config = dict(
    n_head=5,
    beta1=0.95,
    lr_head=0.0125,
    decay_shape='sqrt',
    doc_mask=False,
    dataset='wikipedia_en',
)
MLP neurons of a small language model. Each row is named by its layer, matrix (gate and up: input weights) and neuron, and shows model dimensions 0-95. Each number is 50 + 12 x the weight over its row's rms, rounded and kept within 0 to 99. A neuron's up and down rows have the sign that makes its largest values positive.
After each neuron's rows, "fires on" lists the tokens most often at its 100 highest values on Wikipedia text that the model never trained on.

L2.gate496:60 34 71 49 49 56 48 40 42 78 47 76 71 52 67 45 54 43 33 49 51 60 45 41 55 47 61 23 63 66 62 44 28 39 51 56 51 41 62 49 63 32 40 54 49 40 51 38 43 40 44 58 55 43 56 48 37 61 78 43 43 55 47 53 70 56 51 50 53 38 51 36 54 51 61 36 56 46 57 58 41 49 64 20 59 56 44 61 48 45 44 50 40 59 72 52
L2.up496:62 38 72 44 50 55 38 43 48 60 40 68 75 51 73 51 53 46 33 48 52 60 51 36 48 55 65 18 61 61 49 41 35 30 51 59 54 49 66 48 65 39 43 47 33 35 57 44 33 47 43 56 60 45 47 45 52 62 74 53 51 56 46 66 69 53 56 37 55 35 49 28 49 46 69 28 54 43 50 54 38 59 74 23 51 52 31 62 46 48 49 43 36 64 76 54
fires on: "9", "l", " reaction", "bor", "w", " content"

L2.gate718:40 57 54 53 62 51 43 62 55 49 73 37 45 30 45 54 52 59 57 49 66 39 58 58 53 43 64 35 77 39 58 58 42 22 54 46 61 62 60 44 45 41 62 40 73 66 33 45 41 41 61 56 55 43 61 45 46 65 41 82 53 62 40 60 36 46 66 59 35 48 48 58 39 60 41 65 62 28 54 54 37 49 57 35 65 35 44 70 67 59 39 46 50 51 20 47
L2.up718:37 66 54 59 51 50 33 62 43 51 68 52 49 50 28 56 47 60 47 38 60 46 64 54 45 45 55 35 69 44 49 56 36 42 37 54 50 40 59 49 56 36 46 50 51 72 33 46 36 57 32 54 37 57 63 56 48 59 52 49 51 64 38 72 51 63 70 58 33 30 49 69 61 53 60 49 50 45 52 40 36 44 54 49 39 68 58 72 48 36 31 35 50 60 10 52
fires on: "s", "e"

L8.gate274:52 54 43 56 54 44 64 45 69 68 50 21 40 65 29 40 54 61 60 59 37 51 37 34 70 49 51 53 63 56 53 33 59 38 62 58 56 56 17 51 59 48 52 54 60 50 44 70 57 47 50 67 42 31 76 69 26 40 39 61 54 50 29 52 47 52 65 53 68 53 49 53 47 36 58 42 48 26 35 51 48 60 36 60 41 44 69 55 43 43 51 52 64 89 37 48
L8.up274:70 50 60 64 54 62 49 61 40 46 51 41 41 54 44 76 55 46 36 52 58 53 29 44 18 51 58 40 56 74 34 46 34 40 23 46 76 50 56 44 39 45 49 54 44 46 56 52 66 31 46 49 41 53 48 46 61 35 51 38 38 45 47 04 30 44 48 40 44 34 48 65 70 48 42 60 56 53 27 53 39 40 61 56 54 41 53 54 43 46 80 42 58 52 50 56
fires on: " |", "den", "-", "4", "6"

L6.gate713:57 53 47 47 71 57 65 28 51 36 40 39 51 41 35 61 38 56 27 53 59 33 39 37 47 58 39 48 75 48 62 52 45 38 50 41 52 38 44 44 57 66 48 39 52 47 36 58 46 53 53 49 79 54 39 40 41 63 35 73 62 30 47 51 43 41 59 50 40 61 43 56 48 47 43 41 26 29 72 46 33 50 64 65 65 58 49 57 57 56 42 55 61 72 41 59
L6.up713:53 54 45 70 56 44 44 50 32 36 45 55 60 35 52 55 47 69 54 54 42 59 54 55 45 49 36 43 45 38 68 47 33 30 51 56 33 54 62 64 53 44 39 34 60 71 48 70 38 35 56 42 66 53 60 65 45 62 52 36 58 58 31 45 42 58 59 74 45 43 42 72 30 42 49 29 55 39 50 52 40 42 48 57 37 69 47 58 38 34 42 40 53 42 41 62
fires on: "s", "ing", "ed"

L8.gate395:56 36 52 63 81 43 57 52 48 50 46 60 47 52 55 31 42 46 49 56 60 66 46 51 58 26 58 45 47 47 57 30 48 54 47 46 27 39 47 49 66 60 40 40 47 61 50 22 55 56 49 63 45 69 54 36 61 48 57 65 60 21 46 44 60 61 55 38 54 42 58 59 59 48 50 48 58 49 53 49 69 53 59 41 73 50 41 60 65 37 49 48 53 59 59 63
L8.up395:58 55 56 46 59 62 23 49 53 71 56 45 53 24 55 56 35 49 53 39 51 49 30 40 33 38 37 51 65 56 34 32 53 43 60 41 58 81 47 41 35 53 49 48 36 59 54 58 75 18 48 62 44 43 67 55 70 38 25 37 46 51 70 48 56 54 74 48 50 41 55 45 62 45 65 52 58 44 62 48 57 53 78 44 76 33 54 58 52 43 52 63 45 47 29 37
fires on: ":", " |", " of", "|", "===", " ("

L12.gate451:54 57 51 68 46 61 55 58 64 57 49 58 37 37 46 57 53 68 64 59 57 52 30 37 65 34 36 53 45 60 59 30 42 45 68 50 46 55 81 54 52 36 27 31 33 53 42 52 60 27 64 59 26 67 70 29 34 28 45 38 53 46 58 52 63 40 61 49 55 53 70 56 53 44 59 37 60 46 59 38 60 50 58 35 56 28 44 42 38 40 56 49 54 49 52 45
L12.up451:31 56 67 57 65 48 48 44 62 53 18 54 46 16 47 50 38 57 70 32 47 43 35 34 57 47 36 66 47 63 48 52 59 52 51 51 54 49 48 37 43 29 43 63 51 64 75 16 59 53 48 49 55 37 50 44 50 35 40 48 44 44 41 68 81 37 67 43 72 46 38 68 65 47 63 51 53 21 37 52 54 45 62 25 38 29 56 36 85 55 50 44 49 66 53 46
fires on: " |", " (", "0", "%", "1", " significant"

L6.gate489:48 41 44 43 55 42 38 47 62 72 58 45 50 21 60 59 64 53 41 84 58 35 52 34 60 37 49 54 24 59 47 46 33 34 58 46 48 78 81 45 56 66 26 48 59 55 44 39 34 46 42 49 42 35 52 59 40 37 39 54 55 39 52 52 47 51 34 51 47 49 69 68 33 71 54 41 54 33 40 40 26 38 55 61 42 66 48 73 62 39 54 36 75 63 73 41
L6.up489:50 47 49 65 54 66 55 36 68 36 50 42 43 28 62 57 52 61 33 56 53 51 82 24 63 58 57 65 40 82 49 49 44 50 38 38 48 62 30 55 32 61 50 50 54 56 49 70 36 52 49 48 76 45 56 45 44 60 45 76 54 40 52 50 57 45 62 48 39 50 43 56 35 46 45 43 40 26 46 43 45 48 37 60 74 52 64 48 57 27 51 46 52 65 54 46
fires on: " |", "s", "."

L5.gate401:75 46 38 51 44 41 20 41 49 52 57 71 37 41 35 47 54 37 74 37 74 44 62 51 69 61 77 27 37 45 54 49 23 69 56 73 45 39 32 58 39 52 42 51 40 48 37 69 62 49 48 59 36 46 54 50 42 40 61 27 52 58 28 26 27 34 51 36 53 59 51 52 61 39 43 56 56 30 48 45 39 39 54 56 60 47 49 55 51 48 40 51 47 62 33 51
L5.up401:66 70 69 52 60 56 54 45 52 53 33 35 56 49 68 51 64 31 37 42 59 54 38 43 57 47 32 41 34 14 52 64 37 39 70 56 51 45 34 64 43 46 70 36 54 40 25 67 54 40 61 77 33 66 44 45 37 60 46 39 58 58 37 23 36 61 45 64 58 69 24 52 57 55 34 55 66 55 65 48 62 43 53 30 60 40 45 42 60 65 75 60 36 37 32 55
fires on: " in", " In", ")"

L6.gate305:53 71 56 64 73 39 22 68 52 50 59 54 35 57 32 55 59 60 55 57 37 50 59 39 42 41 46 41 39 47 67 45 24 29 51 54 41 45 45 52 82 69 38 56 33 43 49 32 53 64 47 65 55 42 41 59 22 30 38 76 54 47 31 50 62 53 39 45 31 47 67 58 44 58 66 31 61 45 59 59 73 76 39 49 34 47 74 60 49 32 65 60 47 65 55 46
L6.up305:59 54 46 49 39 64 55 36 64 27 30 46 59 29 42 49 44 75 62 49 46 49 42 44 39 56 59 67 56 64 75 43 51 53 51 59 62 72 47 64 76 44 43 56 41 61 46 47 40 57 53 49 46 48 60 45 46 49 53 60 54 60 41 52 46 37 52 34 54 58 54 47 45 53 44 64 40 41 27 57 87 45 53 41 35 75 52 59 52 35 55 42 35 36 53 26
fires on: " |", "7", ".", ";", " ", "}"

L8.gate513:44 39 50 24 48 75 54 56 48 49 38 55 51 58 46 54 30 47 46 48 54 59 57 43 28 58 52 29 34 45 60 52 24 68 44 42 53 42 46 43 59 32 63 58 73 40 50 78 52 63 44 57 39 56 39 47 27 42 68 61 59 52 64 32 55 70 48 65 71 58 34 50 53 49 47 44 49 69 58 62 41 63 47 34 40 47 40 50 54 36 60 55 48 56 33 46
L8.up513:40 46 49 47 37 48 60 53 47 50 53 58 69 53 68 54 49 48 59 43 42 62 48 59 56 57 48 30 24 42 42 45 59 53 59 45 57 37 28 55 52 48 44 60 60 36 44 52 47 43 54 40 45 64 41 46 46 20 52 56 71 37 45 51 47 51 50 63 45 51 46 52 47 68 51 70 46 61 39 41 53 57 44 41 42 59 57 47 30 42 39 41 35 46 43 60
fires on: "\n", " |", "4", "5", "6"

L8.gate521:58 60 60 63 61 41 30 20 59 61 65 39 43 25 47 48 54 51 54 57 63 52 29 55 67 37 36 67 50 37 67 38 59 60 35 47 49 27 54 41 50 76 81 62 31 39 57 61 52 38 42 34 46 56 54 51 53 45 62 37 51 27 51 82 55 44 34 57 51 48 58 62 58 47 65 62 62 52 54 46 40 62 65 28 26 29 62 66 61 50 62 60 63 51 43 40
L8.up521:52 62 55 70 51 32 47 43 60 48 50 37 44 27 47 58 35 55 67 62 48 70 26 29 44 54 48 65 13 68 37 45 56 41 54 52 44 58 45 77 54 34 77 63 40 60 63 53 51 28 58 42 23 15 67 70 43 62 51 43 53 57 31 63 50 55 53 29 61 46 38 39 77 38 43 55 59 61 55 62 48 57 40 58 48 52 57 33 49 57 57 25 71 51 40 47
fires on: " at", " to", " for", " on", " in"

L9.gate19:49 44 37 34 40 32 50 54 40 62 39 50 46 50 24 52 34 65 56 21 51 58 55 53 54 38 52 41 50 50 57 39 60 23 58 55 54 33 65 57 37 60 43 63 52 47 61 60 45 43 47 45 55 33 29 39 30 45 61 56 58 58 55 48 45 36 66 40 42 53 45 52 33 67 42 57 35 39 67 33 55 42 37 41 52 65 52 66 66 41 39 49 53 55 50 55
L9.up19:81 51 46 46 44 55 40 50 47 31 55 57 50 37 61 56 43 52 43 70 52 29 49 38 42 46 50 65 50 25 44 47 39 50 28 46 42 37 55 74 46 69 43 65 43 48 47 69 43 42 25 46 51 64 73 37 62 52 52 52 55 43 36 37 54 59 43 46 37 48 50 71 58 46 47 60 56 19 58 47 58 32 46 54 49 70 37 59 67 28 41 52 28 57 39 42
fires on: "s", "0", " ===", "ations", "==="

L9.gate753:59 78 51 39 49 51 58 48 37 39 56 47 58 48 41 56 47 51 59 40 56 52 50 32 59 60 73 24 56 64 35 35 63 52 41 49 57 44 47 43 54 63 40 51 66 73 38 58 42 43 34 43 38 60 54 50 53 39 66 42 54 49 36 49 55 51 62 42 48 57 52 35 56 57 44 49 43 55 66 54 29 54 32 49 75 39 41 35 34 59 27 64 48 38 33 74
L9.up753:73 49 42 61 55 55 44 46 53 61 43 42 53 35 40 36 43 54 37 48 51 59 66 65 53 66 47 55 43 35 73 32 44 62 47 62 61 53 53 85 63 40 73 46 55 43 29 63 57 29 51 74 36 67 49 45 48 52 50 60 38 59 72 37 28 32 52 53 69 38 45 55 45 36 72 70 61 53 30 62 62 38 41 65 43 49 59 49 52 50 57 62 46 37 38 52
fires on: " in", " In"

L5.gate139:52 45 60 40 41 65 36 48 53 44 51 51 47 75 41 37 54 52 51 61 38 72 56 41 43 45 49 32 69 66 61 28 33 63 43 59 70 34 29 30 49 52 57 43 44 54 55 79 36 41 31 59 57 35 46 45 55 70 48 60 54 63 45 55 55 46 70 63 68 46 61 42 50 69 52 33 56 56 34 39 54 69 48 38 71 54 51 50 41 37 50 36 44 58 50 32
L5.up139:67 53 53 51 46 48 46 43 50 39 52 36 33 65 55 50 51 32 60 57 36 40 55 48 50 41 45 74 68 68 46 46 42 52 56 42 57 46 40 65 38 45 59 63 55 46 53 70 46 58 58 32 66 45 45 47 47 46 76 56 49 66 53 62 36 31 55 67 34 51 55 31 63 46 60 50 36 42 09 59 50 64 45 52 64 39 24 59 41 48 68 46 61 39 80 53
fires on: "-", ",", ";", " and", " |"

L3.gate487:43 33 37 43 35 35 65 59 39 58 45 53 24 49 68 66 43 40 56 52 55 41 66 63 46 61 80 50 53 50 54 41 59 57 54 49 52 64 47 32 57 34 51 63 45 37 31 57 49 35 40 46 41 42 39 34 45 40 56 60 67 48 56 50 33 57 37 59 42 55 72 36 44 56 56 45 44 53 61 45 54 48 53 62 55 31 63 63 23 50 87 26 49 64 45 58
L3.up487:56 34 60 65 21 58 60 58 41 43 53 47 58 37 38 62 32 34 35 49 50 48 48 52 40 65 50 45 69 42 42 34 75 48 41 44 56 32 54 40 43 57 53 75 68 45 35 44 35 26 44 49 51 37 57 27 43 57 51 63 36 50 34 55 28 65 41 55 58 40 56 72 48 53 55 40 47 71 63 79 33 49 47 60 51 42 51 52 53 67 64 74 69 50 59 51
fires on: "ter", "-", "ve", "ity", "min"

L6.gate592:48 47 38 29 35 30 62 48 46 46 55 52 54 44 57 48 46 42 48 59 40 58 48 49 63 61 50 48 40 46 43 53 58 73 59 50 34 51 64 60 52 57 35 63 42 20 67 47 48 58 44 49 29 57 49 57 38 66 53 33 49 69 35 24 33 39 44 64 49 49 60 60 29 47 62 44 57 41 36 49 23 48 53 44 45 79 61 45 43 51 61 36 41 45 54 62
L6.up592:76 50 47 63 52 43 58 43 33 37 57 52 39 39 39 40 47 62 51 68 54 42 49 47 62 56 70 55 57 70 42 52 46 52 45 59 38 51 38 57 40 55 46 58 47 45 33 69 41 29 35 67 50 61 71 44 73 46 59 29 67 24 65 37 69 56 59 47 59 56 61 71 42 61 46 44 60 17 60 34 39 72 59 49 37 64 61 46 52 54 60 65 47 57 24 40
fires on: "===", "s", " ===", " |", "tors"

L4.gate828:59 32 26 33 41 75 55 68 49 35 66 67 68 45 52 42 77 23 39 68 37 41 39 76 52 39 51 58 50 51 58 57 46 44 55 55 46 58 58 39 33 56 29 38 67 35 47 60 37 67 59 42 44 27 44 35 56 29 33 54 45 44 49 32 56 54 80 40 52 77 45 56 55 53 40 52 41 48 62 41 28 57 67 47 53 48 42 66 59 44 48 70 48 48 46 33
L4.up828:44 35 28 65 41 53 46 58 48 54 46 54 54 61 54 60 64 52 33 72 51 46 55 67 55 42 38 54 58 62 59 70 52 47 55 62 46 59 40 49 42 47 48 42 50 46 57 49 36 57 61 49 54 34 30 28 73 47 39 55 51 58 49 29 61 41 74 46 47 42 37 52 48 50 35 47 62 77 39 43 33 32 73 38 61 35 35 43 56 16 53 59 42 46 46 61
fires on: " ", " |", " Gallery"

L9.gate221:57 46 63 21 55 61 59 67 63 80 66 33 33 43 34 59 54 66 36 56 26 54 54 52 57 49 46 58 33 56 44 63 51 61 49 65 52 17 43 52 53 43 59 40 37 21 58 75 46 67 50 32 45 41 54 59 71 46 47 49 55 30 46 46 53 55 64 52 35 54 47 49 48 37 51 38 57 72 44 61 33 62 47 49 39 67 38 53 40 42 67 51 57 62 39 51
L9.up221:46 57 63 48 46 44 68 54 45 50 31 47 37 44 46 46 52 41 78 66 46 44 46 51 44 28 50 79 52 34 58 35 51 53 57 53 62 46 31 38 59 30 49 69 55 56 41 38 41 34 63 64 74 40 36 46 75 30 54 52 49 61 78 39 63 61 72 45 39 51 50 41 55 64 54 53 43 46 36 52 33 46 53 54 56 22 57 49 22 75 50 47 65 52 57 40
fires on: ".", " |", ",", "\n"

L3.gate261:64 69 43 45 55 65 35 41 50 21 40 67 48 72 86 36 44 47 48 39 59 59 55 70 46 37 63 45 60 70 55 53 35 58 50 63 78 45 65 66 37 27 52 19 37 39 51 50 44 29 37 41 52 42 60 56 58 49 39 55 32 38 44 52 65 44 50 58 37 58 68 51 50 69 35 48 41 45 34 46 67 40 66 61 73 41 48 57 39 73 59 46 56 61 43 60
L3.up261:63 72 35 49 37 69 43 65 55 32 30 48 37 78 60 34 46 30 64 59 47 30 72 41 53 54 72 37 45 36 36 43 44 32 48 46 56 46 75 32 64 69 39 44 51 40 57 49 41 57 41 33 55 48 38 41 69 52 42 73 48 46 48 68 57 40 60 58 47 42 47 44 65 66 43 43 46 56 31 73 46 45 51 42 63 44 37 38 31 43 53 30 37 48 56 72
fires on: "4", " on", "5", "ities", "1", " included"

L4.gate41:56 68 42 38 72 57 31 41 48 36 34 58 51 42 45 37 36 31 45 41 50 40 43 46 59 69 62 53 42 42 30 34 50 69 56 78 74 58 52 61 65 47 49 59 52 47 67 61 46 47 36 53 43 38 39 54 49 39 76 50 36 56 71 25 44 56 53 46 53 47 40 60 43 58 40 43 50 66 37 41 38 45 51 58 58 80 35 54 59 64 45 29 60 54 54 58
L4.up41:42 46 55 54 62 44 22 58 41 40 61 45 39 61 49 60 76 53 58 50 34 55 42 46 31 45 60 33 43 34 44 53 49 43 58 41 78 33 56 55 64 46 54 60 60 31 47 48 42 51 46 52 35 38 49 49 56 56 56 56 56 58 42 57 46 63 52 71 57 55 39 68 69 71 37 47 34 50 63 59 71 37 46 37 58 58 57 55 38 50 50 44 35 50 58 63
fires on: "4", "5", "3", "6", " six"

L2.gate410:37 58 56 40 53 59 29 60 67 46 52 60 48 39 56 34 64 48 72 31 65 31 51 43 67 57 54 50 43 69 39 52 53 43 44 37 32 42 73 56 33 35 41 50 45 23 39 62 46 67 41 40 52 62 41 44 62 74 67 28 50 32 59 38 55 27 48 68 41 50 43 76 56 72 51 76 29 64 26 68 50 54 48 59 41 52 57 68 68 72 60 46 56 37 37 44
L2.up410:15 54 51 35 52 59 36 72 68 46 63 63 43 34 46 41 70 58 67 51 62 38 49 49 63 63 45 39 46 67 53 52 47 57 44 45 35 47 68 61 40 33 38 56 49 31 49 70 42 69 39 34 39 61 39 55 64 64 49 32 50 46 57 38 61 41 52 66 28 46 49 69 66 58 52 84 38 69 32 78 42 58 39 73 34 52 53 51 57 65 62 55 77 43 35 46
fires on: "ed", "han", "ia", " Ship", " Angel", " Dam"

L9.gate91:91 48 73 51 47 63 55 47 49 45 47 47 46 53 43 59 48 45 40 58 67 44 49 59 44 50 51 55 63 51 59 48 47 49 44 49 49 57 53 63 39 28 55 39 36 38 43 82 42 50 59 51 31 58 38 39 53 58 39 60 45 60 68 53 67 44 37 63 41 54 45 62 52 37 56 19 56 51 24 57 44 48 35 34 69 69 27 50 48 31 72 47 53 29 48 65
L9.up91:58 53 77 48 38 61 53 34 55 38 43 61 39 41 35 47 60 26 68 76 50 37 42 42 37 33 66 66 64 52 44 60 78 57 39 37 63 41 45 67 62 44 50 45 49 59 43 40 44 51 74 56 67 38 52 48 68 50 37 48 38 50 54 80 51 25 44 64 33 62 54 49 49 58 55 40 54 49 56 54 65 55 65 49 69 33 39 48 73 55 34 53 61 59 69 39
fires on: " |", " as", " (", "-", " *", "\n"

L4.gate361:42 45 67 48 34 52 26 60 51 61 71 47 65 47 27 28 55 51 60 43 73 60 64 40 54 58 74 48 56 52 65 50 44 22 59 35 37 35 45 33 51 53 57 58 43 26 48 58 68 40 30 69 44 59 39 62 55 48 66 44 67 53 61 58 62 40 48 29 34 69 61 51 40 53 58 54 34 49 53 66 53 33 24 46 52 38 37 47 61 45 44 48 64 49 40 41
L4.up361:68 70 60 60 47 50 51 44 53 35 52 63 50 49 41 44 58 74 29 67 53 47 55 38 61 39 58 34 55 45 47 47 48 43 52 19 47 40 54 65 55 33 41 48 52 33 44 46 34 26 37 41 44 44 50 47 50 55 55 30 40 48 65 49 66 52 41 61 43 65 44 56 35 63 28 30 45 50 56 67 36 52 52 38 40 54 56 30 56 46 37 46 47 44 43 54
fires on: " |", "0", " from", "s"

L3.gate235:47 65 45 61 62 42 55 35 44 36 69 66 52 46 53 67 44 42 38 62 29 57 48 57 46 56 45 50 70 60 47 28 63 48 52 60 51 33 47 62 36 69 40 74 51 57 42 38 48 43 19 64 56 32 42 48 47 50 43 41 45 52 47 33 54 38 66 72 63 57 40 30 36 44 60 36 35 48 43 57 43 43 48 38 43 40 53 50 71 49 50 12 46 58 56 46
L3.up235:56 48 68 48 33 49 44 49 43 41 30 52 16 45 52 52 66 37 86 58 49 35 51 49 48 33 50 65 37 48 44 51 42 41 48 54 55 46 49 67 38 44 53 41 55 34 42 51 31 41 75 59 75 44 49 38 57 34 28 64 67 36 41 42 38 26 49 51 41 59 45 31 53 42 39 40 46 37 59 47 55 57 72 57 66 60 54 60 42 58 63 35 61 63 33 58
fires on: " |", "|"

L4.gate248:39 60 58 69 37 42 37 61 53 58 48 89 51 40 72 50 60 70 39 52 46 54 53 37 45 44 63 40 67 43 42 54 31 41 52 53 41 43 73 48 53 11 79 30 62 51 57 57 46 33 49 63 40 41 69 35 43 44 59 53 37 57 34 65 66 61 59 37 55 52 29 42 42 76 53 45 58 57 34 52 27 61 51 37 66 50 29 47 36 63 39 43 45 55 54 69
L4.up248:46 53 38 47 33 58 36 58 32 61 36 32 69 61 55 58 63 57 57 52 60 63 77 59 50 34 45 54 44 49 50 75 48 60 56 62 33 57 36 51 29 51 56 53 31 62 34 51 33 44 46 44 41 39 52 56 58 61 44 45 30 45 29 42 71 33 34 42 37 48 43 44 49 40 71 67 72 43 60 56 33 52 36 44 52 40 45 55 48 60 46 49 45 32 78 65
fires on: "9", "0"

L5.gate777:28 50 54 48 50 52 54 58 74 48 58 36 39 64 31 81 65 58 43 46 42 61 49 53 52 40 60 44 58 63 37 54 47 48 45 69 61 20 35 58 65 58 49 55 42 43 38 49 50 46 45 57 71 50 47 68 52 48 65 59 48 57 47 65 44 27 63 58 77 55 39 40 57 48 72 36 55 37 33 63 57 40 63 37 26 26 69 62 51 72 47 60 57 47 63 36
L5.up777:25 34 40 62 26 45 37 52 55 46 43 32 44 52 79 69 42 53 21 51 51 61 30 70 62 57 49 69 46 67 32 43 54 45 36 31 29 42 41 59 42 60 51 51 71 43 37 80 54 39 78 30 53 56 57 52 38 54 60 43 55 36 61 40 48 54 49 51 27 37 74 49 53 37 59 50 59 49 52 57 40 30 60 54 64 50 68 43 63 38 62 42 59 63 54 49
fires on: " ", "-", " |", " ("

L8.gate732:37 59 45 34 62 44 48 31 48 18 56 42 52 50 36 45 36 54 61 76 37 49 39 71 55 36 67 44 65 53 84 37 64 40 38 60 26 63 62 65 62 33 60 49 51 58 52 31 40 59 51 81 46 25 68 67 60 60 54 44 53 47 53 41 48 37 53 49 57 44 47 49 47 72 53 50 14 37 51 22 54 82 53 67 57 33 47 41 40 42 44 40 73 61 49 31
L8.up732:57 48 55 32 56 57 38 33 51 47 49 31 39 47 51 60 53 57 54 65 47 48 39 47 61 61 60 41 59 48 70 27 50 42 55 38 25 51 47 57 50 59 67 54 61 47 62 71 45 41 59 60 28 36 23 52 34 38 43 53 61 65 50 43 38 43 49 44 38 55 58 41 70 21 50 53 51 33 56 32 37 72 57 55 50 23 47 61 38 44 55 27 59 72 39 55
fires on: ":", " |", "):"

L4.gate613:49 55 59 64 43 39 42 40 61 34 46 35 46 29 85 44 32 52 32 68 53 40 50 41 45 55 49 65 42 47 61 48 57 59 57 68 49 68 55 58 62 37 59 70 59 37 51 52 54 50 28 54 28 50 20 51 73 63 42 41 35 50 36 61 35 43 12 58 61 55 38 48 34 43 57 48 34 60 53 37 66 49 45 60 42 24 40 62 61 58 44 35 63 46 36 42
L4.up613:40 40 68 68 40 51 53 73 55 42 51 34 47 48 75 56 47 63 38 37 46 72 44 37 72 57 52 29 36 50 62 72 52 50 40 52 44 56 52 56 32 40 58 75 51 54 59 60 50 35 44 63 41 38 44 53 60 47 57 56 48 55 25 33 55 38 62 49 67 63 35 53 60 33 53 55 36 60 50 42 59 53 63 48 36 54 46 59 36 42 42 68 47 50 37 50
fires on: " for", " to", "\n", "pur", " E"

L9.gate595:33 63 55 19 56 54 46 47 47 26 67 55 45 26 38 58 39 46 55 47 47 48 26 25 28 45 36 60 51 58 54 25 64 53 42 53 48 44 30 56 43 55 33 43 56 49 53 39 71 74 62 43 45 57 60 33 38 48 38 66 51 58 43 47 39 64 59 40 40 66 37 53 35 46 58 56 66 44 51 47 33 63 69 42 75 31 36 54 70 61 59 48 39 56 34 49
L9.up595:27 38 57 56 75 25 67 36 46 64 61 47 46 54 46 55 57 40 50 46 30 35 63 59 37 22 36 57 46 33 53 52 37 45 52 63 58 64 46 53 57 67 71 67 63 47 51 58 37 62 45 67 35 62 46 55 42 49 52 40 53 60 44 65 47 58 56 52 42 45 46 62 22 36 44 43 61 49 25 70 50 36 60 45 56 67 46 55 50 28 53 47 55 60 54 55
fires on: " |", " ", "ed", " and"

L12.gate702:49 46 54 61 60 49 67 50 43 42 58 52 46 54 36 40 53 56 38 49 45 36 27 33 58 53 76 38 65 56 52 39 58 36 24 57 56 46 71 11 30 44 44 43 48 53 58 26 50 77 58 63 60 55 63 49 38 41 66 52 49 58 33 50 27 51 56 53 50 41 76 62 61 37 63 47 60 38 52 51 75 52 73 56 39 32 65 34 53 44 52 45 57 46 46 45
L12.up702:49 49 50 54 66 73 48 52 43 31 52 67 52 34 68 47 61 48 52 50 51 77 52 58 21 63 56 30 45 30 74 58 46 37 39 37 39 53 40 53 61 55 43 49 48 57 53 33 38 38 62 57 53 56 64 81 28 53 21 34 54 50 34 69 46 50 28 46 34 44 45 65 58 57 50 47 70 49 59 52 38 44 33 80 39 45 54 67 41 45 34 39 61 49 61 52
fires on: " the", " under", " for", " with", "ing"

L4.gate209:49 55 55 52 52 55 45 49 47 63 58 40 53 31 18 56 20 48 75 62 51 57 67 46 66 50 55 49 58 70 57 63 65 31 37 51 38 40 54 47 39 60 68 53 48 58 60 52 54 50 44 25 65 49 43 42 57 50 25 65 59 42 26 54 54 59 43 48 46 44 45 51 46 64 42 37 26 44 48 43 59 44 43 17 64 60 51 75 39 47 45 71 50 48 47 71
L4.up209:50 58 35 27 59 44 64 49 40 37 56 59 38 44 45 53 26 62 84 54 51 61 60 57 60 47 51 41 45 52 42 56 42 51 34 41 44 42 57 40 50 68 58 37 71 53 40 61 57 65 41 38 59 50 30 49 47 62 28 55 45 48 34 50 49 59 37 54 37 64 54 63 42 49 26 26 50 38 63 65 69 18 40 33 43 50 43 56 44 44 36 53 60 51 49 54
fires on: "s"

L2.gate222:64 35 43 41 52 32 59 65 36 40 67 59 50 32 59 25 70 56 52 77 53 23 49 39 59 58 45 48 65 45 58 86 75 41 48 71 64 41 67 44 31 50 40 33 43 48 60 58 42 43 44 49 51 38 30 46 44 49 55 45 40 37 57 42 80 45 58 31 12 54 49 41 20 72 41 39 47 46 54 58 40 60 39 52 37 51 59 33 66 55 50 84 77 54 39 50
L2.up222:53 38 32 32 62 54 53 49 61 46 53 38 65 30 66 54 73 58 44 51 53 24 50 60 32 36 45 72 34 62 41 61 59 31 38 72 59 44 52 54 59 48 43 33 38 63 64 56 41 48 70 40 68 51 34 24 40 54 53 33 48 21 46 34 37 56 82 55 47 60 67 35 32 72 42 36 40 39 62 68 13 54 55 51 42 64 53 35 69 51 57 51 64 53 58 56
fires on: " ", " Ge"